{
  "n_head": 2,
  "norm": "rmsnorm",
  "norm_place": "out",
  "norm_eps": 1e-06,
  "attn_scale": 0.0884,
  "bias": "none",
  "tie_embeddings": false,
  "parallel_block": false,
  "lr": 0.00488,
  "lr_head": 0.00339,
  "schedule": "wsd",
  "seq_len": 1024,
  "train_tokens": 388300000
}
MLP neurons of a small language model. Each row is named by its layer, matrix (gate and up: input weights; down: output weights) and neuron, and shows model dimensions 0-127. Each number is 128 + 32 x the weight over its row's rms, rounded and kept within 0 to 255. Numbers have three digits each. A neuron's up and down rows have the sign that makes its largest values positive.
After each neuron's rows is what it responds to, as a language model described it from the Wikipedia text at the highest values.

L10.gate48:144113126154112096171162119100116123080107155129091150096162114128164154029129100148147132069108113079103169141196066151119111094125175122148133128106148200143114102150088167080153103134166087127144107163086152103042129148139111116071164142135092201163143128116083129122053084129128168135136127089075178102096135089115109099068085109168157151100140205151157178126106118094153093142169
L10.up48:175168130197106141147172119079112161138182115148113118103151090101168120104116148137115132148120117138152140093120092150102136096109122110102096147146199133149135138085122142150147138086138129144138116155144086098064094155210089106192140184072113109052122137199138106094136139142169142104090077132113092168110111103090180139116142114176193195158133102146136117125103134119157165143119
L10.down48:144097169106151099197146074165119140120104115130156150090131128135124081082099133111177098114156106111116091126109057145083121086125146098136125115121103029088090119152140099125136129040142096130147129176168152096100178090091125143084113104189110176147089086179124163121091156169082175127056138099121165102103131163145163119136094143134087114096080111151174105144147132122102124106127
Responds to: Noun-phrase head completion. Final token or piece of a noun that ends a noun phrase, often after a modifier and before of or punctuation, e.g. family history, empty weight, staff.

L10.gate547:115144175188122122133152142059178137073153101084125166136157135151126127125123103092130134096113120124148175123096063135164142118129143147137086187169131174145161118141125093084127156152131187102184138171119194151138163183159142081098115106137153102112155162168104109120070136112095157073177031217107093110151084110142128135180113192110141111117137158097117119102175135131098127111082
L10.up547:141199142172149172135112073087189142141181138120212081206143128089145143107113084182103131125122121092157136102124167121165118154069105076124176142199165153197142132136120080188128104143122136095152138102126139081119118068136130081173129148117085141081111129171124120162081172129164174186153144139174087137131105218094114122141156181134091128105175161107098084173163122121119060125110
L10.down547:109108182135064103134100115096178152082145189131172191133110112116172141124122104162142114058121146128115118162085126130136127158131097115165116176164118167071072130153162118162099107106089171156137148149158175128166187124127163158099137137073129132163126133125158110099152124090116176154158098150106138136087101155120136136092153174098083177169147085054119171161089141127122114114119
Responds to: Number-unit separators, date openers. Separator symbols between numbers, like the minute mark in coordinates (86°32′), colons in track times (4:12), and decimal points, plus sentence-opening In or On before a year or date.

L5.gate664:120123175146136142151146115111125145138106147209166127106185177156077125091002125116085149111050073031170098148163102141181121138127131123126113142074102108111137130143102120126163094065172105139105136171094127099132135167162159166163171097098101124064143147147097116119158113151149181198156159142146085169084219132081126104143162142142111118124168134168151114072074133105092138122176
L5.up664:144103121106097098150135123142145153152139113130143125104166162167159169061113076185115098138136132095111134184148096096137031170151114144115122150130111139057133097077182130120144138093104108101108135119084191155091096142148124133149160093151135078083116151106109145143083063131130145156129139141096117156114144078172095159149127100189112148149125148137166175137086147120116151084167
L5.down664:103119191081173144168130105077139126121125140160165120063121112139128072101169148126102093117146156168143112106141120165114129056080130159101086126140122114183110116161135138115179122098152111156119127198157110079083116128108126129147103102132118105119113119165151143121146172127090099158075098160186078131068131117115113156189122113145115107172084127122099116133143163116124162099129
Responds to: Abstract head nouns. General abstract nouns right after a determiner or adjective, often followed by "of", such as idea, concept, amount, role, with some word-start pieces (mission-ary, attempt-ing).

L4.gate520:144095117159118097155075095135158116131120168090107164076089137177140102112123112119185132110124143131059178148160079134181081189116119128099138168120084080094137118123081066111068088147145099122102108109127126136127097148159080105141136081169120095058061159143141108053185154155133192161119130135106110114120161136113100096096160141141146155161107100134148111136146135111177060118123
L4.up520:142100105187166123115092168114143147116169162116130151119111126123098151146102179156122096167154141113089097083143081103163156182075047110135107133141075115111096085153145068140059189139111158121133144128127143154106142185160105073129104105147154086104123199137188120058162112118112121093082100114101166155119129215088136103121155167146148144102117084143149123144137147161106110136128
L4.down520:075137144077094114170217108119132137138118137142130147159126158117174162112146131141061136150136098115174114147109129141076158082162162175147140139086132150121144161100141195112184135163130134109130088128153125110172123146114192164120118146117111167129145039051109063194093096129155103125164120152172149155134111101197156123139088155117124154118192112101096128096135104115077181084080
Responds to: Word-start fragments. Opening pieces of longer words, mostly proper names, after "the" or a comma, e.g. Ro(osevelt), Gl(over), ins(urance); sometimes whole words like website, belong.

L5.gate416:134121158120153103118117117187134080068118168194086174108184171164162120082041111141108143107131100166125121177137098236121086131128166137124095109080119131046131115097151113088154089119161159134144107124165186107124095155169104147158125121159179125112120122093147109142145146134090146149114138145058076078135134120108146110096125138141075181149085165129118135119121088119082173102116
L5.up416:116179142126182098134096163138146114096122172112118185102167098175059132056097164145090126147177162126111133108153120163170110154120172022151138143095162144112063076150103134146126147083121115113111113153138135136066133150117147134119134148100087111140139110144118099162100127175114123181130127167121133112083151118146126168132109079062100154153130115149148112085125104125103159124171
L5.down416:171152146123108129155112100090121153117139138112146153140187074160116098110135124138066099139094079059125180133118116115141147132083120177107133108132089139135175152107141107131161168099137118137090103158134134132188107080110076170097111177165131136146084180123105131128121126113106147153098095148168145195137131123186095158161133148217098084096094093196126065176084188144156140152140
Responds to: Head nouns after determiners. Generic common nouns closing a noun phrase after a determiner or adjective, as in the global problem, flagship product, offered the job.

L10.gate534:148123088093096143100128116162083089137146134123075143136120120073134200158102169127128125109120209130096152129157076213087162161086142119113102138134137104106065174127136187135144082153113134150158132082148136124162108070134127139124067180101112127120131118070126120111123095189188146199114185161098140102171139173152095109099128124175157085134165107139063105211149152146137123110067
L10.up534:112139146161146107088140124072105152169133124123135176125157107122104161142165187067121130158085158081145128092120182116055110120105112104086176186145107093105115088136142093058086144109165112135122186130117224183136178115094091104115116106143118159140147137171149080121141086169147126142193149144141168171125159135103153166055165124096097156054114093178119096130143154175154126176109
L10.down534:174108137133115126173109146094170114125166114084134086106187103192131159148076132145165044184142127111127157122202141083104079136119209159121121176135132147081171091159157171108056114130133153103128132128166149117148106099121109135095113121070128119133118131087131175108099084161103126104120118102080142124144087160083079144166093161147107100151104151155154094141156137099130166099150
Responds to: Word-initial fragments. Short opening pieces of words split into several tokens, mostly C, H or Cl starting names or words (C|unningham, H|oyu, cl|imb, cr|iminal), plus occasional possessives like his, their.

L5.gate62:055120130188174114168161116159155153178089132080126137105115144172067055079140155115106086079115171130172104122095147115155127140156179103131092089115103157127129161114139104154109120131167158155118121097141138117129122095115155120156115069157123160138138136131177078117070098181118126161140107155129087096121121156073106146095139106143118115082176129094098108099117153181184100149159
L5.up62:077104158136146071113161108153104152120072169077140087116133124143128228134120185120160111150057073124136114128107104157168159080118141112130164115172082123124143142139164131125097150104110161139114119118200135169136166164161145091116075118141109174086143138049185171125098093150127147137130118148134128173145086092177150112134167132099111085140123188110076134151180130139128131096149
L5.down62:129122080118059146123104165168134156102175109139162138130105135097150137170184124131081142159156161129159147149133176135135201095168135157153145076153134081079085145155136136157156098170101131130097152120107117095143136146130098217145138174105172110127083135200068081157181157108178107139135101086163138155138133114089090086155077113214169139130067124131180115087055108135135142145117
Responds to: Word-initial consonant fragments. Short word-opening fragments split off from the rest of the word, mainly cl, pr, pro, h, in mixed text such as cl|uster, pr|ince, pro|se, h|p.

L5.gate296:150145174108193119137137127103154080118152109069112102106152114155115109138053189150106115115151105137132151164131107089110108183166129169086107099120141142062132142161087147121191126126163167132093100137131164116109144114158142066112166055244093066125141114133074129076144113182106121164127160167131084122079149142111109167177085081146135120112097138159147122100149123135113160148106
L5.up296:130122179051125125084105075120092108115188119093095099106138127119085121118168139165116098114099124105152120110149073209125081124141127116118110128150132111133160118137111153109181105116042124099182159146121166066119142107158151104116131082145108084123138155158091138090157062117096084164103139144132085166122146185104157162085105113176074132151170151167132087095113191149073119148115
L5.down296:126168151158091143142131117127130147147110150100159109073124149138202131122088192177144151150084170109134130178147133079113146128134089137081181128070171132121154107135168150076165180107192146140105085100110157204089116160117113145127118134183118133073046097110125153115096169157116145155180093143142088127094106100099084134141182144111191148130100189160158139140120149128100152130115
Responds to: Abstract domain nouns. Generic abstract or mass nouns naming a domain, resource or activity, often in lists or compounds, such as information, data, education, origin.

L4.gate32:085135121060074115150100104161114100161150110143105133118127157047126133110142133171138044122184101154185110105169163154202193130113133151135120096137130110070175094090121134098075160100147179131187147156189098125134073084119155119136104095146099171077137117108193117113154148157083161077140168078168132101126118134123144113124131092143093147121140121143148141138098121146154161061213
L4.up32:082160050099129161068131167117190112091149106087125114095164119122142162110109161178115183091108093081149162176106094167105093101149165118074134083171160076156131100145130143186132161128103110082140091173082049115075156149130120109114161139101129127114140109091201100104144068155121177119138104086123087168122099135070105146099094155125129149119136123153090171081066128087178123142127
L4.down32:143117159172121119164108133121084145104160088181092126161094092129163155131136107095109086158152178142102100111109175015136122060090153120209171188086135135114122107084166127146147056125135128152131167119146166105112058117174123085152093142116127162144075163161093120087108168092108102172178076109100160138115167118122176105132144105197124094134126160102135129161131153181098138168085
Responds to: Noun after determiner. Head nouns or first pieces of nouns right after the, a possessive or an adjective, often groups of people: citizens, men, content, pr(incely).

L10.gate260:087115103102079166097106155106109090215107104084108095063146117125164112140096154101139111142137109062107122195134127178104170174117156172135109126123099207113088125148184131129101110138121077160088118128146069086120114146108153226145130139150158030155173175134157090147203111168186150160131100051178161110179141183133081159107105076142153168141146127109129147151137135136113146118134
L10.up260:134056116181105163121125106156146105170085148109127099136146112130122155137102161126161117093140141146151153202133118137181097136086102146113172175111116090123128127157150067131086107143125080102135123054156098165119164133111113178071103164122119184173121178163213065081126159113145087142157114081110074126140129173148169102115120104229149131161149093107192128140132112146188090127170
L10.down260:081132071145105111113107153105163081183181134101098087108074125132105133131088128137095187152152102135098110166098139122120161099127069110123167109140088154097145114168139143069104084062165163130080091081100164119107120107114131119097116111127167101163127123141125161106154093131147104105192123060106130140096140115094146108148154151119098093123080202094116108182129131152123147223175
Responds to: Nationality/name modifier starts. First word or piece of a prenominal modifier opening a proper name or compound, mostly nationality adjectives: Finn(ish), Scottish, French, People's, Ecuador(ian).

L5.gate69:134107073170081099126128088132052122119148129164113125086126115172128100119067077127146089101125153115111120076116173141141098167169158112127130142063143075115157196118157091147109139148137133136147127096137118182199111138184134107160107130101121111130105152104179098145131197096113089131123160107040139107167140118121115131119118044079065160135120072104133110124126126163168132118133
L5.up69:167160112098100141156157127156120080124119117114123107121123156127082095108136163155136083166121123160097139104110108148161137161132115059188133166120098110075164166065165137186078134137170118120128139099127157166118127158159054076156143166124091078097127116158073113221171116178091135170148149144149192165192168103105143164140072101103112105147126131144123133183154118121125140149106
L5.down69:134138165065078165125105197122148137103133146135105114168194143143157149094122074120083131152150122138070167169113088103095122077182146182111103093112150194131179091129158126143111072114182131087088142146134098155172115132087143146189164128140092140147153093138124123079126138135172148073123113101117110095114157146141136065084105140100134126147177142080170131091114077101133133171114
Responds to: Capitalized word-start fragments. First piece of a capitalized proper noun or acronym split into subword tokens, mid-sentence, often after "the", e.g. Bir(mingham), T(MC), Mar(ines).

L4.gate648:117149115039127085104158129178161149172119118086094123117076143156105137112161109160145096145097112147122163072099143077129087153063172141123085115149081128207189106113091042060146075047095083101155134114179128145124119061140098150162175188142136125111094134036153105151116178124093193147172130109128146141096114156158142157105156153067133132108130082145119144149073127109152111097137
L4.up648:116124108138145109162128093074133130114123085077086126106162135129120130104142041163150144112151109111160122094088115105155178108149138099172102198144130180138173114147129116146156144172071145109138158136113171130093063135128114094130129188115183119117095151073160080128125158107125167101179124134117183072166092145085106120164154107126093087151133081137091144143138135054145119177186
L4.down648:160178170112100143098084135187104084109155126168162103140096172126106132132104218124104164160146151086110149179128112140114078161048139164111149103090128090099139110109128099109143133157167125135105102170131144112134152121102111167144116136202077125141176152136131102116138144107149073111066132123131120094092095137142095082131075191161139102150179143124108148077151138146112068124151
Responds to: Diffuse prose and table tokens. Mid-word pieces (con-clud-es, Sán-che-z, Lj-ubl-jana), verbs like prevent, located, cause in prose, and table headers, digits, coordinate marks.

L5.gate158:129170113155170061113093100167134121078086112088096173132148108123128055137112125125145154176098127120157127099156063116126138140114140195133142141104077166143123121057134123065117112122114187170101173120102147115130133130111085142132077095174158087137170128141113113130154143112166144108178108108091167127134155175067140100101078150134042149087088143120128132152076130154178135127141
L5.up158:144142126123181186093176084142092166083122171117085104061087117185107102170100151062127130140096138154124187150173092100127120199116134165091104133121098091083135141151183130065125145111160108150130141170171190097099064145168106118147119096145085133104121144087126135133100153123060127192138107079137025143113141151070121086142139098176112119103092124099109112155125087131118121098164
L5.down158:134127120090095153132096084152136131172121129132136122067138100127100159117192173165147122139140059133137101119083174097123113066138122087169105110205154093163113113120072107139105132154107159076129118155098110061111165042091160188112111131092081155206104147148158110122154151110131216102198152113122137110105076156193097206143128144148096155069159101134144095139154153084098079125085
Responds to: Word-start fragments, mostly "crit". Opening word pieces after a determiner, strongest for "crit" of critics in film and music reception text; also ex, com, num, plus table digits and $.

L4.gate182:083128168126131086118121110125096204122124113135154068112139110088086162139092112204148136152091133167180191159141143118202100119161088113114100115091130094168147149081087132163115082117154099168118110144056111181112150153171127179086122109120096146110187108230157120138100167167148099146167102172107142176142059130190166096197166087167131150131157094126174094081117077122180144152112
L4.up182:115086167121141132164113101100116173159115174132164060143139136106077176105067096147149120188100161145171169094188130142091142103127175110154142132170116147146144189102129158095200183144183102169164141134063127124144166117152133150147121126101183131127104052101134130146077165155081115142137153181194131137132078139160176118135119102143132129151107131147164105134113115141164082105142
L4.down182:093096141148135115110138132160175100129152117200106194156130097138171115091136182105157132121164135160099141185060091137164182197203108137148139104104166149121108082181167127090108124091114128082035133112202128145161088173139088160076154074140085180106140145117167168175106139134197167082151131118113130124113121131116165166171110129124156134117125110124140094101173145118110097163132
Responds to: Dates and historical periods. Second pieces of year numbers after 19 or 18 (1987, 1877), plus period words like century, anniversary and Revolution in Cultural Revolution.

L4.gate457:100127066141155100160063081148172156146046158127087135170110104141126172130041132115102110117103157174147123163110128186144141090089098125108103093126108193081143082100163118194123083132100114036079088139097090126168134132094092077147118143151150147099121169088119139163120092083106119108102128171129176129208075070150065121049100120078124076073067113105051126143139108100171123135114
L4.up457:138088124130129094102129138131138092130106122076178085164128140115177218190119091054156095135124126109136141141156129179234133130175130129076147138100134216120126121130207109219151097193123150099109117098115076161172137125135124118078131112104115105181129155095164128107165066080181089130177117121134118147158043146146155121104211109103146146154180121127120140147143062123072151115124
L4.down457:026126079123120151175129138167069151177115165150090155146157122130154077136156133158119143175150131100121078074082109139113124103057093122133132113171125065114172089133127142141136119074130120123119123143132103096118138122097126138130164114140142125068138103135153158124072146180062158157075128137135161138135160072104116140097111188118099117146063101111117161146101142114161146151149
Responds to: Attributive modifier after determiner. Mostly the first modifier after "the/a", as in the main antagonist, the only victim, a female householder, plus nationality words opening short biographies (Indonesian, Canadian) and some mid-word pieces.

L4.gate623:156079149143083091163240169098127112115120146174079155126183115123098113055140096208085179149121069088194074114172123191137135171109154115113174128145176113058147090143124149153104065057173090131150117150101137116154085157155180114169143167125116176124171080122097143135093084126112145185106121142082139176118155095158156159128104128129134164107094148162145095092142156139123108170151
L4.up623:112105106154180126110123093152121168112146166164104064174130122131098096096076116107117145135125079107190152127115098164203140123086133148153096144151115180053146078183157164145116085067143102129130128104114117138101173216111151097178116082134154127164110070153129115098150122175101183140122099141037087127044148064122233089148082122106128143116181099118091196139151126144183102116057
L4.down623:164121140109137137162117185082097127166152146157157211072162102118147157135154136136142134118142163144076145137141079139128143128156125150054168109133124080215126119100125120103125147102191120117120116186157120115114093087144150205104136164145106135067135166174107141156109100113116079146129119131191069138125133167157066134141146091186114084100082120156114043097091166159074163129170
Responds to: Generic head nouns after determiners. Abstract or general head nouns right after a determiner or possessive, usually followed by of, such as the section, its focus, this method.

L5.gate248:120127102114136091095145098126152125141117122138147107134152112122062141162131146084073116139136123163167133090104107151126110129118121138166136141137152097128130111161028126123160136108093114130102054096129106108139150172116097194059140144102073144098077130158094111119143126198114166086150182140111157138147135107084157226076059137140190154144139120142166191116159122085071092097096
L5.up248:133183127100084093056178134173163157120105123136189110126121147171081165131153157055150148130132111140149111096086165186137117147107090161132173128166138125123091124158165159115118097093108156103098087137121119113131139169082119191142086112130126106163131191155179132077141127136156178115083167129096197126172081131136152180071031156050195110149126172090126117132161155131111146095135
L5.down248:128106156129173112133092191197095128153131113138095136087156127159187143077125124149152122140078087142095137143112120118125123163154104179120163088123156196093147145078142158156125168158133090168085172161200104173122165136115209128082146119104093122141136127103107134164168120163143105108128125134192176083119131128138119114131186128133134153099173104135105157120150111173139144149158
Responds to: Compass-word name starts. First capitalized token of a multiword proper name, most often directional words such as Eastern, Northern and West in places, teams and routes, often in table cells.

L5.gate339:121170105083078128156102112146166171191136127155185117119142098099159203091176172141127139109118126123131116141129116146114112146109130152135136151043111103186098205179173094120158130175131142154131112089189076144201169163144072117104177080128139205102119165140134161154144168140124086104108094103138125096122085166087144163126090148150101052145103142083060108060154087136134097087142
L5.up339:142108147163071105147095162122094129175077047101152140151127089106126105109141119185129106117117124141069127122125106103128174155109095159112169147163141111204157084172097194095157204124177100134169162061194173168103165143133111169120122140148074113166114133110132187097096122118158137160118109133064134120174118100129081146095091131058150060147185078097114154096139135174118109068096
L5.down339:171126119104150177129207163128115150098156156128141128114088160188131089098094123132105132079137172103190103169103167180162094111163166124178120151070114182064144162058105084143044088103117133123156115142082062076152083103126093128137121098078150167114144143129154087136122163157147066119102118114153133182091172159137137111169131149140178082067086130151148092156117082135160098129129
Responds to: Ends of numbers and coordinates. The final piece of a split number, year, name or coordinate just before a delimiter; strongest on the invisible mark after "…″W" in coordinates, also 19'03', 9.'9', Oregon.

L10.gate148:091156164151173176118078130061117156161086121196121115118139116102107118136154094148113099154149127068143117137162164177182123150186109139149113102178087083126133068130122130175109114172139124131145120104128179144172188139118161136170124136128099146166153101138144162083133075165069125171163118131131146117128127167135121161104015134175133107171134164186093135082098090100100163132199
L10.up148:170165127145146114149096148081142126097125046117116140152096097100088133146158175146119118140170141117077189109136101168060126128089132140147098100112199098111157098080159140145123116117128158132147123098152091136173076077090160167141111129133080163163091133113160113101149151115135158113142130106151182190140154096099110107166107137156136089084151106067126074101135096116115093132105
L10.down148:141096133107136092147148142121132121134087155090167138110110162113146120198134133136157138116112148073177113140146115091136136214183058138152147135131110136105080197111088118092112131158128093144104161123088158143148137071113174090099110120072152059123089163095098113137130080170132152168140097156117150089113076130166117148079166085126145099164108208098106198132137101157127161113146
Responds to: Word-initial letter L. The capital or lowercase L token opening a new word, mostly names and place names such as Lisbon, Lombard-Venetian, Lockesburg, plus "lot" and "like".

L5.gate330:141143176131142150152146182089188120157076192165125126167131091127138107123133125120192117170094126165093162106121073096159216127182153147155124162185163104170131141112194148195104180123098137094115207124099155118145168167122124142139076173118109115112146123102137143121144214117172145137067119169165105129142062126164150174166111119125153075114124135152123171134102064164178129104080
L5.up330:075159135104095108112151146131115120109170076135102166141120132129115161090140130144066130072102148142081072134188195134152119079094147137145182112139159177136151095170177112163114128116148110136089134112138067121146175126137106144104094059140182089155095101082140097119115124089149181119186138075110080187142163161120140102152151099141097129102151125107127146085143118081145111176100
L5.down330:124132124084120131121106112163137144093131098185171071125111051107133145118126102147094151114113117144172171081120087148125160145192103128155118180165071141117098161096055094131148164118138161140175157174109146149142095146105135122116161174172073133138093192067128127094139132138105150151060120134194162110097090188177135100188157149094082136152092141143114135144125143149090157112097
Responds to: Year final two digits. The second half of a four-digit year split after its century prefix (19, 20, 18), as in 19|74, 20|13, 18|73, across dates, tables and biographies.

L5.gate22:107120154037158139133100090141115112129171093119178100131120131128141170080077164106104123086140114092099123181161113106180144065082027125156144093156141151099156086135107139068109072178080097134100110101161114101055182122055150138129119168114129133149132143099139115128084126163119155136121176131111111129093084155127152104165128123086121126169117107100110155123109084089085105136111
L5.up22:110162177107173114144133075175103095146101081121163118162119113168140195130095114063126095129141112135083102100164113146155130130126138113071093106097130098136081128059171152191072033153103084141069111133118131104145173141127165131112129106136147163113100126121112113110123141158131146153135185113085147124044069129111099104176113169131164116148134167076096146134122109113189112151175
L5.down22:132098074122138175114123175137117086127106193157165165134136170068083111109135092109111109133096108152139064079130136054110143176077096108133063137151076134091127149189134083090162174112153167088148178133128092144126084129119107130095148108093098163152171166171082092106158087079129110127145042099094127211106078138131162154077127103078121100107142126183132125168164106131108151123106
Responds to: Start of noun phrase. First word or word-piece of a noun phrase right after a determiner or comma, often an adjective, such as large, earliest, Los.

L10.gate22:127123157102080130117104125150096161159149144176136136101125134184133132114147126160061098117081124104113119062097126174116140100120134145158074149062109098177096163141115127154164109134135073131071136093122108141142093213097099114117137125089119136068162092186167054129090112122129099117103140148098182198130113174087132146139130081110100092173049167131101119083109077106178132134095
L10.up22:160073119143133158113122162170152101135129093096111090154114153102117158119125116149116127131086136154074175082111063197188124175162213139099156172117091093133086113150145127140165101120170087141096182098079150146148116130103108076097110099136139119098137167125138128114101122125191105116150081133099066151132129160146099137183181103151138151105109160130172086171158066106050123176076
L10.down22:109143118114156095109120138125161134101126076176173157104097145192080137126156173080145126164180123148150137145132128106137075148138146111118135099147147117097105126119118093156168103124128081134128096083138176083141135128115135194126106144117136143140117123154107168098111159111108137136082136100200208113163061126093106136143083137193140091120123119173124127157189138154183068128086
Responds to: Split number digits. Later digit chunks of multi-token numbers: year endings after 19/20/17, decimals, and measurements (19'89', 6.'63', 7.'04'92); sometimes a letter W.

L4.gate576:137090104076134082085146126095163181136134108139206190117138115157152043111157124071144080135139110146151151105098066144147172144110157132140171121106113087102145149183222079099176147141077142111138102121138111184089028108156195168089065164119103122099121151130181158078137119107125082107183126125092138160130083105064127139172112131100113144113126140115099119090114124138067160119152
L4.up576:102125120116068191076069111125144130183141119089112115131068117155146166159178145103104148137109157142122109145138163175195125171149112128097173129109171146101067136120132156149133171104115158169180123101127130117127056150092121113094091087121142121088111141118106099168116108137133180142115118120144120113106161125177127143057177107100111128136162119158075097160113116152155072123142
L4.down576:156091151139156059129140087083114157152123107143121143102165142044122048064134159161120114081167120138155165131178152138085148157067118070155140084112160121115128114164134126146108109087152097118093074154133138148116141064146144065200117099151074123160129138096143099145140152109110120158111144144164062084124128115085140141142150120126083150123094155091081161140212156120152137110104
Responds to: Word starts and score symbols. First pieces of multi-piece words (cat-cher, Abd-ullahi, st-imulus, rec-ently) plus score dashes, math dollar signs, and place names in lists.

L10.gate550:133160091168156148131101106126153216119054117130156194197137117118139105176169098113178130115170152123182116100121176144116112097130137094097092133114134213183108173159119114128137107130095183156142150099133090142127172121129105060149156138180066147084100139102113166080133116129154203155134114114140160175110109090128106105109170148117108121146086177110106101141108124120081125113095
L10.up550:121084141154092145122099131115143155134126144116125156100101122142101076143055141116145177121127122123130117152122172060096126110089153147146170107113088151067113091129145156126177089135117136141081065082141125126164168098152138096136077204143183081157125094090119126135158125118116149157103088131159126158127135131112103155133179174118179135118122131038062143152140128124135117143103
L10.down550:140166089129125107097183074128122126078165131088116109169142105051096132124197086125136136120126173159112103060103092181144158088110137060075085177106141090124088141169117140109104115096135157071123139189150135113148117133134097146081141113074127112107137176112150105172134076175112109145101123161082118087111142171116095115095101165101121149104133106121190093134086078116162140109048
Responds to: Person-description start. Tokens that open a phrase describing who a person is, chiefly nationality words in biography taglines (Swedish, Greek, American footballer) and "a" after as/became before a role.

L10.gate651:127122146110093131137087134091124128164132113122102119091146143208090099055127097174140160125152122121146124111160120093142135158171095125147132147147177122095128128105086085144120125120170134142190137167108194079122162159166136100127092109125057128136074161146168208101084117143118137120154104141164111139149131162099115159127162069118109140164161101109158132153187142096126146180110
L10.up651:141156153095109104185137150101096133135084112087108067064176063231122081098110161112135125158153136116140142105172148119146136164146173109069109121118125159141119151116114165143109107131117036124122165155070128131126098088119153111177135115168130167152150142153133156113101117101130118167083127137170128151122090117127114137133114090152086178179165143199094193090137102104116129095139
L10.down651:091159158133153134087081081133141097090171134094131147145126101129096124148067138096130114187096116149203160118151142110065088111106080058156150116155130091117153138105161130166145146165129204121094115134098075080102103130103163100131155160134110099151041108108099084118160080083136126136149132147159123115135129154090116114176159174120133152098103137146140078115102169153119105135114
Responds to: Noun-modifier head nouns. Common nouns, often the first word of a compound or plural, after a quantifier, adjective or verb: community blackboards, concurrent jobs, infectious disease.

L10.gate30:166142105167102112087165104088100117114107116194089088109151118106161144120057141109095159102135139131133099121115123158168166123065132088164121113074149161051137085055126102140080098131131123098170159122157116138121126173140115128179077115166137108116121145138176134095108146160092130123129140134101156144141147083115105114125070138156117129141117190116157153076133072083108128119099
L10.up30:139150172166119130124179088140199077063077106221106110086152099083155189081115063140083098101097122077161103120146070106134116150090148086157141120095127132137127140130137181145071134127154125124145112163148122101138159065080135109094122146110111194181110127142115061107123105184143128114144109178073134136158157121159124107120150157212097131101085104072089117107135171143184137082114
L10.down30:150085117142181082231089128097104144185163075096149197084149101102073077180170118125144159104142110151090157081100132069135136138162132174120132149153187131075087077141134127109106110120158121086155122126173134130082143125137094142147122119158092132113099085116134184110098090113107185145107124112115155106175094120070167107166095135121121084129112095173130143064102112191155106149158
Responds to: Noun-ending tokens, agent nouns. Final piece of a noun, usually a person or agent noun, often plural, after a determiner, e.g. defend-ant, conduct-or, soldiers, officers.

L4.gate414:115138180179110153126140125156159185066140113104187085111151138131192163159159111099147095126090134139114173113153159169139146147097151102095059141136170147061149115119168141129135107166134148179198142155115108107049157109146137128098081135091091159081144132108155135061064109145091125140157095133061108111151116170094110114084133090107203113115161150119119102168110177169099061059112
L4.up414:130190137156104154128094150137207101103122111100160132100172113103190152128167138108111147122072147158118135160167159111120165162080143174068093139155157133087099131124176124133122112157132136133163151121121115092066140093127115135087082149096096156090163144143109165082052137117124164137135096131084139078098138168107105141070129104146238112097184160142135100195097164125062098105139
L4.down414:139103114115127141112093157160062108160148119141097135150092179150113099118125107138138134158202137091136102081128110151106067141126117149146196106103182069174101116140132134110135150088114128086134134110139112177158136157133138062116121060132132128116079120113184154174169097155125115124141156120182137139158145077172105155172136166145083158129085122146132189072137087157182125153168
Responds to: Word-initial fragments and numbers. Opening fragments of split words, often capitalized like Cl, Gr, st, cl (Club career, Grass, stamps), plus two-digit numbers in tables and statistics.

L4.gate367:129116142134108096113082144133133134086146148092087072158107117162094112118160134089125167102077108091126157174120088149188128137092122115113143088158154201168136130094170170186089078178105126124050118138091076125108093153120181110115130116108113089152159151128124139214168074146172146096110202128182132170151112146142119188136125137126137176133139113122122156178096173108144083057119
L4.up367:128143173123057125148077077119156106168111121106087033162101106172080131093152228144165152205071093157099141135114156159163099086126118131117081153154159210132124134129109125196120058131108123065143081153134145112151112135091177097095099131152109070141122119140121129168120167107118158096149115136202194146183151166117102160135127096132157171108186157148142157150071136089102091115114
L4.down367:107146106127152086100195143162128100128138115087158186124105138112169121113152121107084119133110159159122102127152097136109085156153129157175099118165103147046155144181085117143131171143164166153098135105077099141167122134105182099106156178159164132180088123104145115138123178209098126144145083070091100082138064126182170114117127183081180092147115133118123158100166072167106088125129
Responds to: Time, place and type adjectives. Descriptive adjectives and prefixes of time, region or kind that open a name or phrase, such as Early years, Old Frisian, Eastern, Central Arkansas, Black.

L4.gate691:136076117142144117108075148146060179144091142150063122147190120134130151106127146110107107134117154111080136134134094129144070185138106084081121118166161082135115114098130119070072152096180106104159178172126121118112088165164156142121202098171070151068139138106148106130088073114107110187085135116113122156107116159112151202103155089151112102136129193128108129078129124117169152120080
L4.up691:154127120175139226157093129140113149188136050122160096138149122125189154139242091188112065115154126152132135131130126137101140151138085119114092121173217163135160096083093139144141119088076129146177150149160125153095123193150098140087153092196040131104138102069120115125092054113155111134181146127134126173161122122140192157166140146150127121150125094069107071105148157130114151116140
L4.down691:107150127104109104143162137107177132080154186114071144122086161186087111124050176103159157162078142098145097116094132124165124131132150131100179150083103138123089154172116130141141195163167159089127125116081134151145115109107177096189100124129209110156109119174123113128110184137112134155100117105148130132139131184086127099057057139097207127149132100156114192101110129116122075149131
Responds to: Phrase-initial content words. First noun or verb stem opening a new phrase or list item, usually after a comma, "to", or "and", e.g. vice, community, job, Website.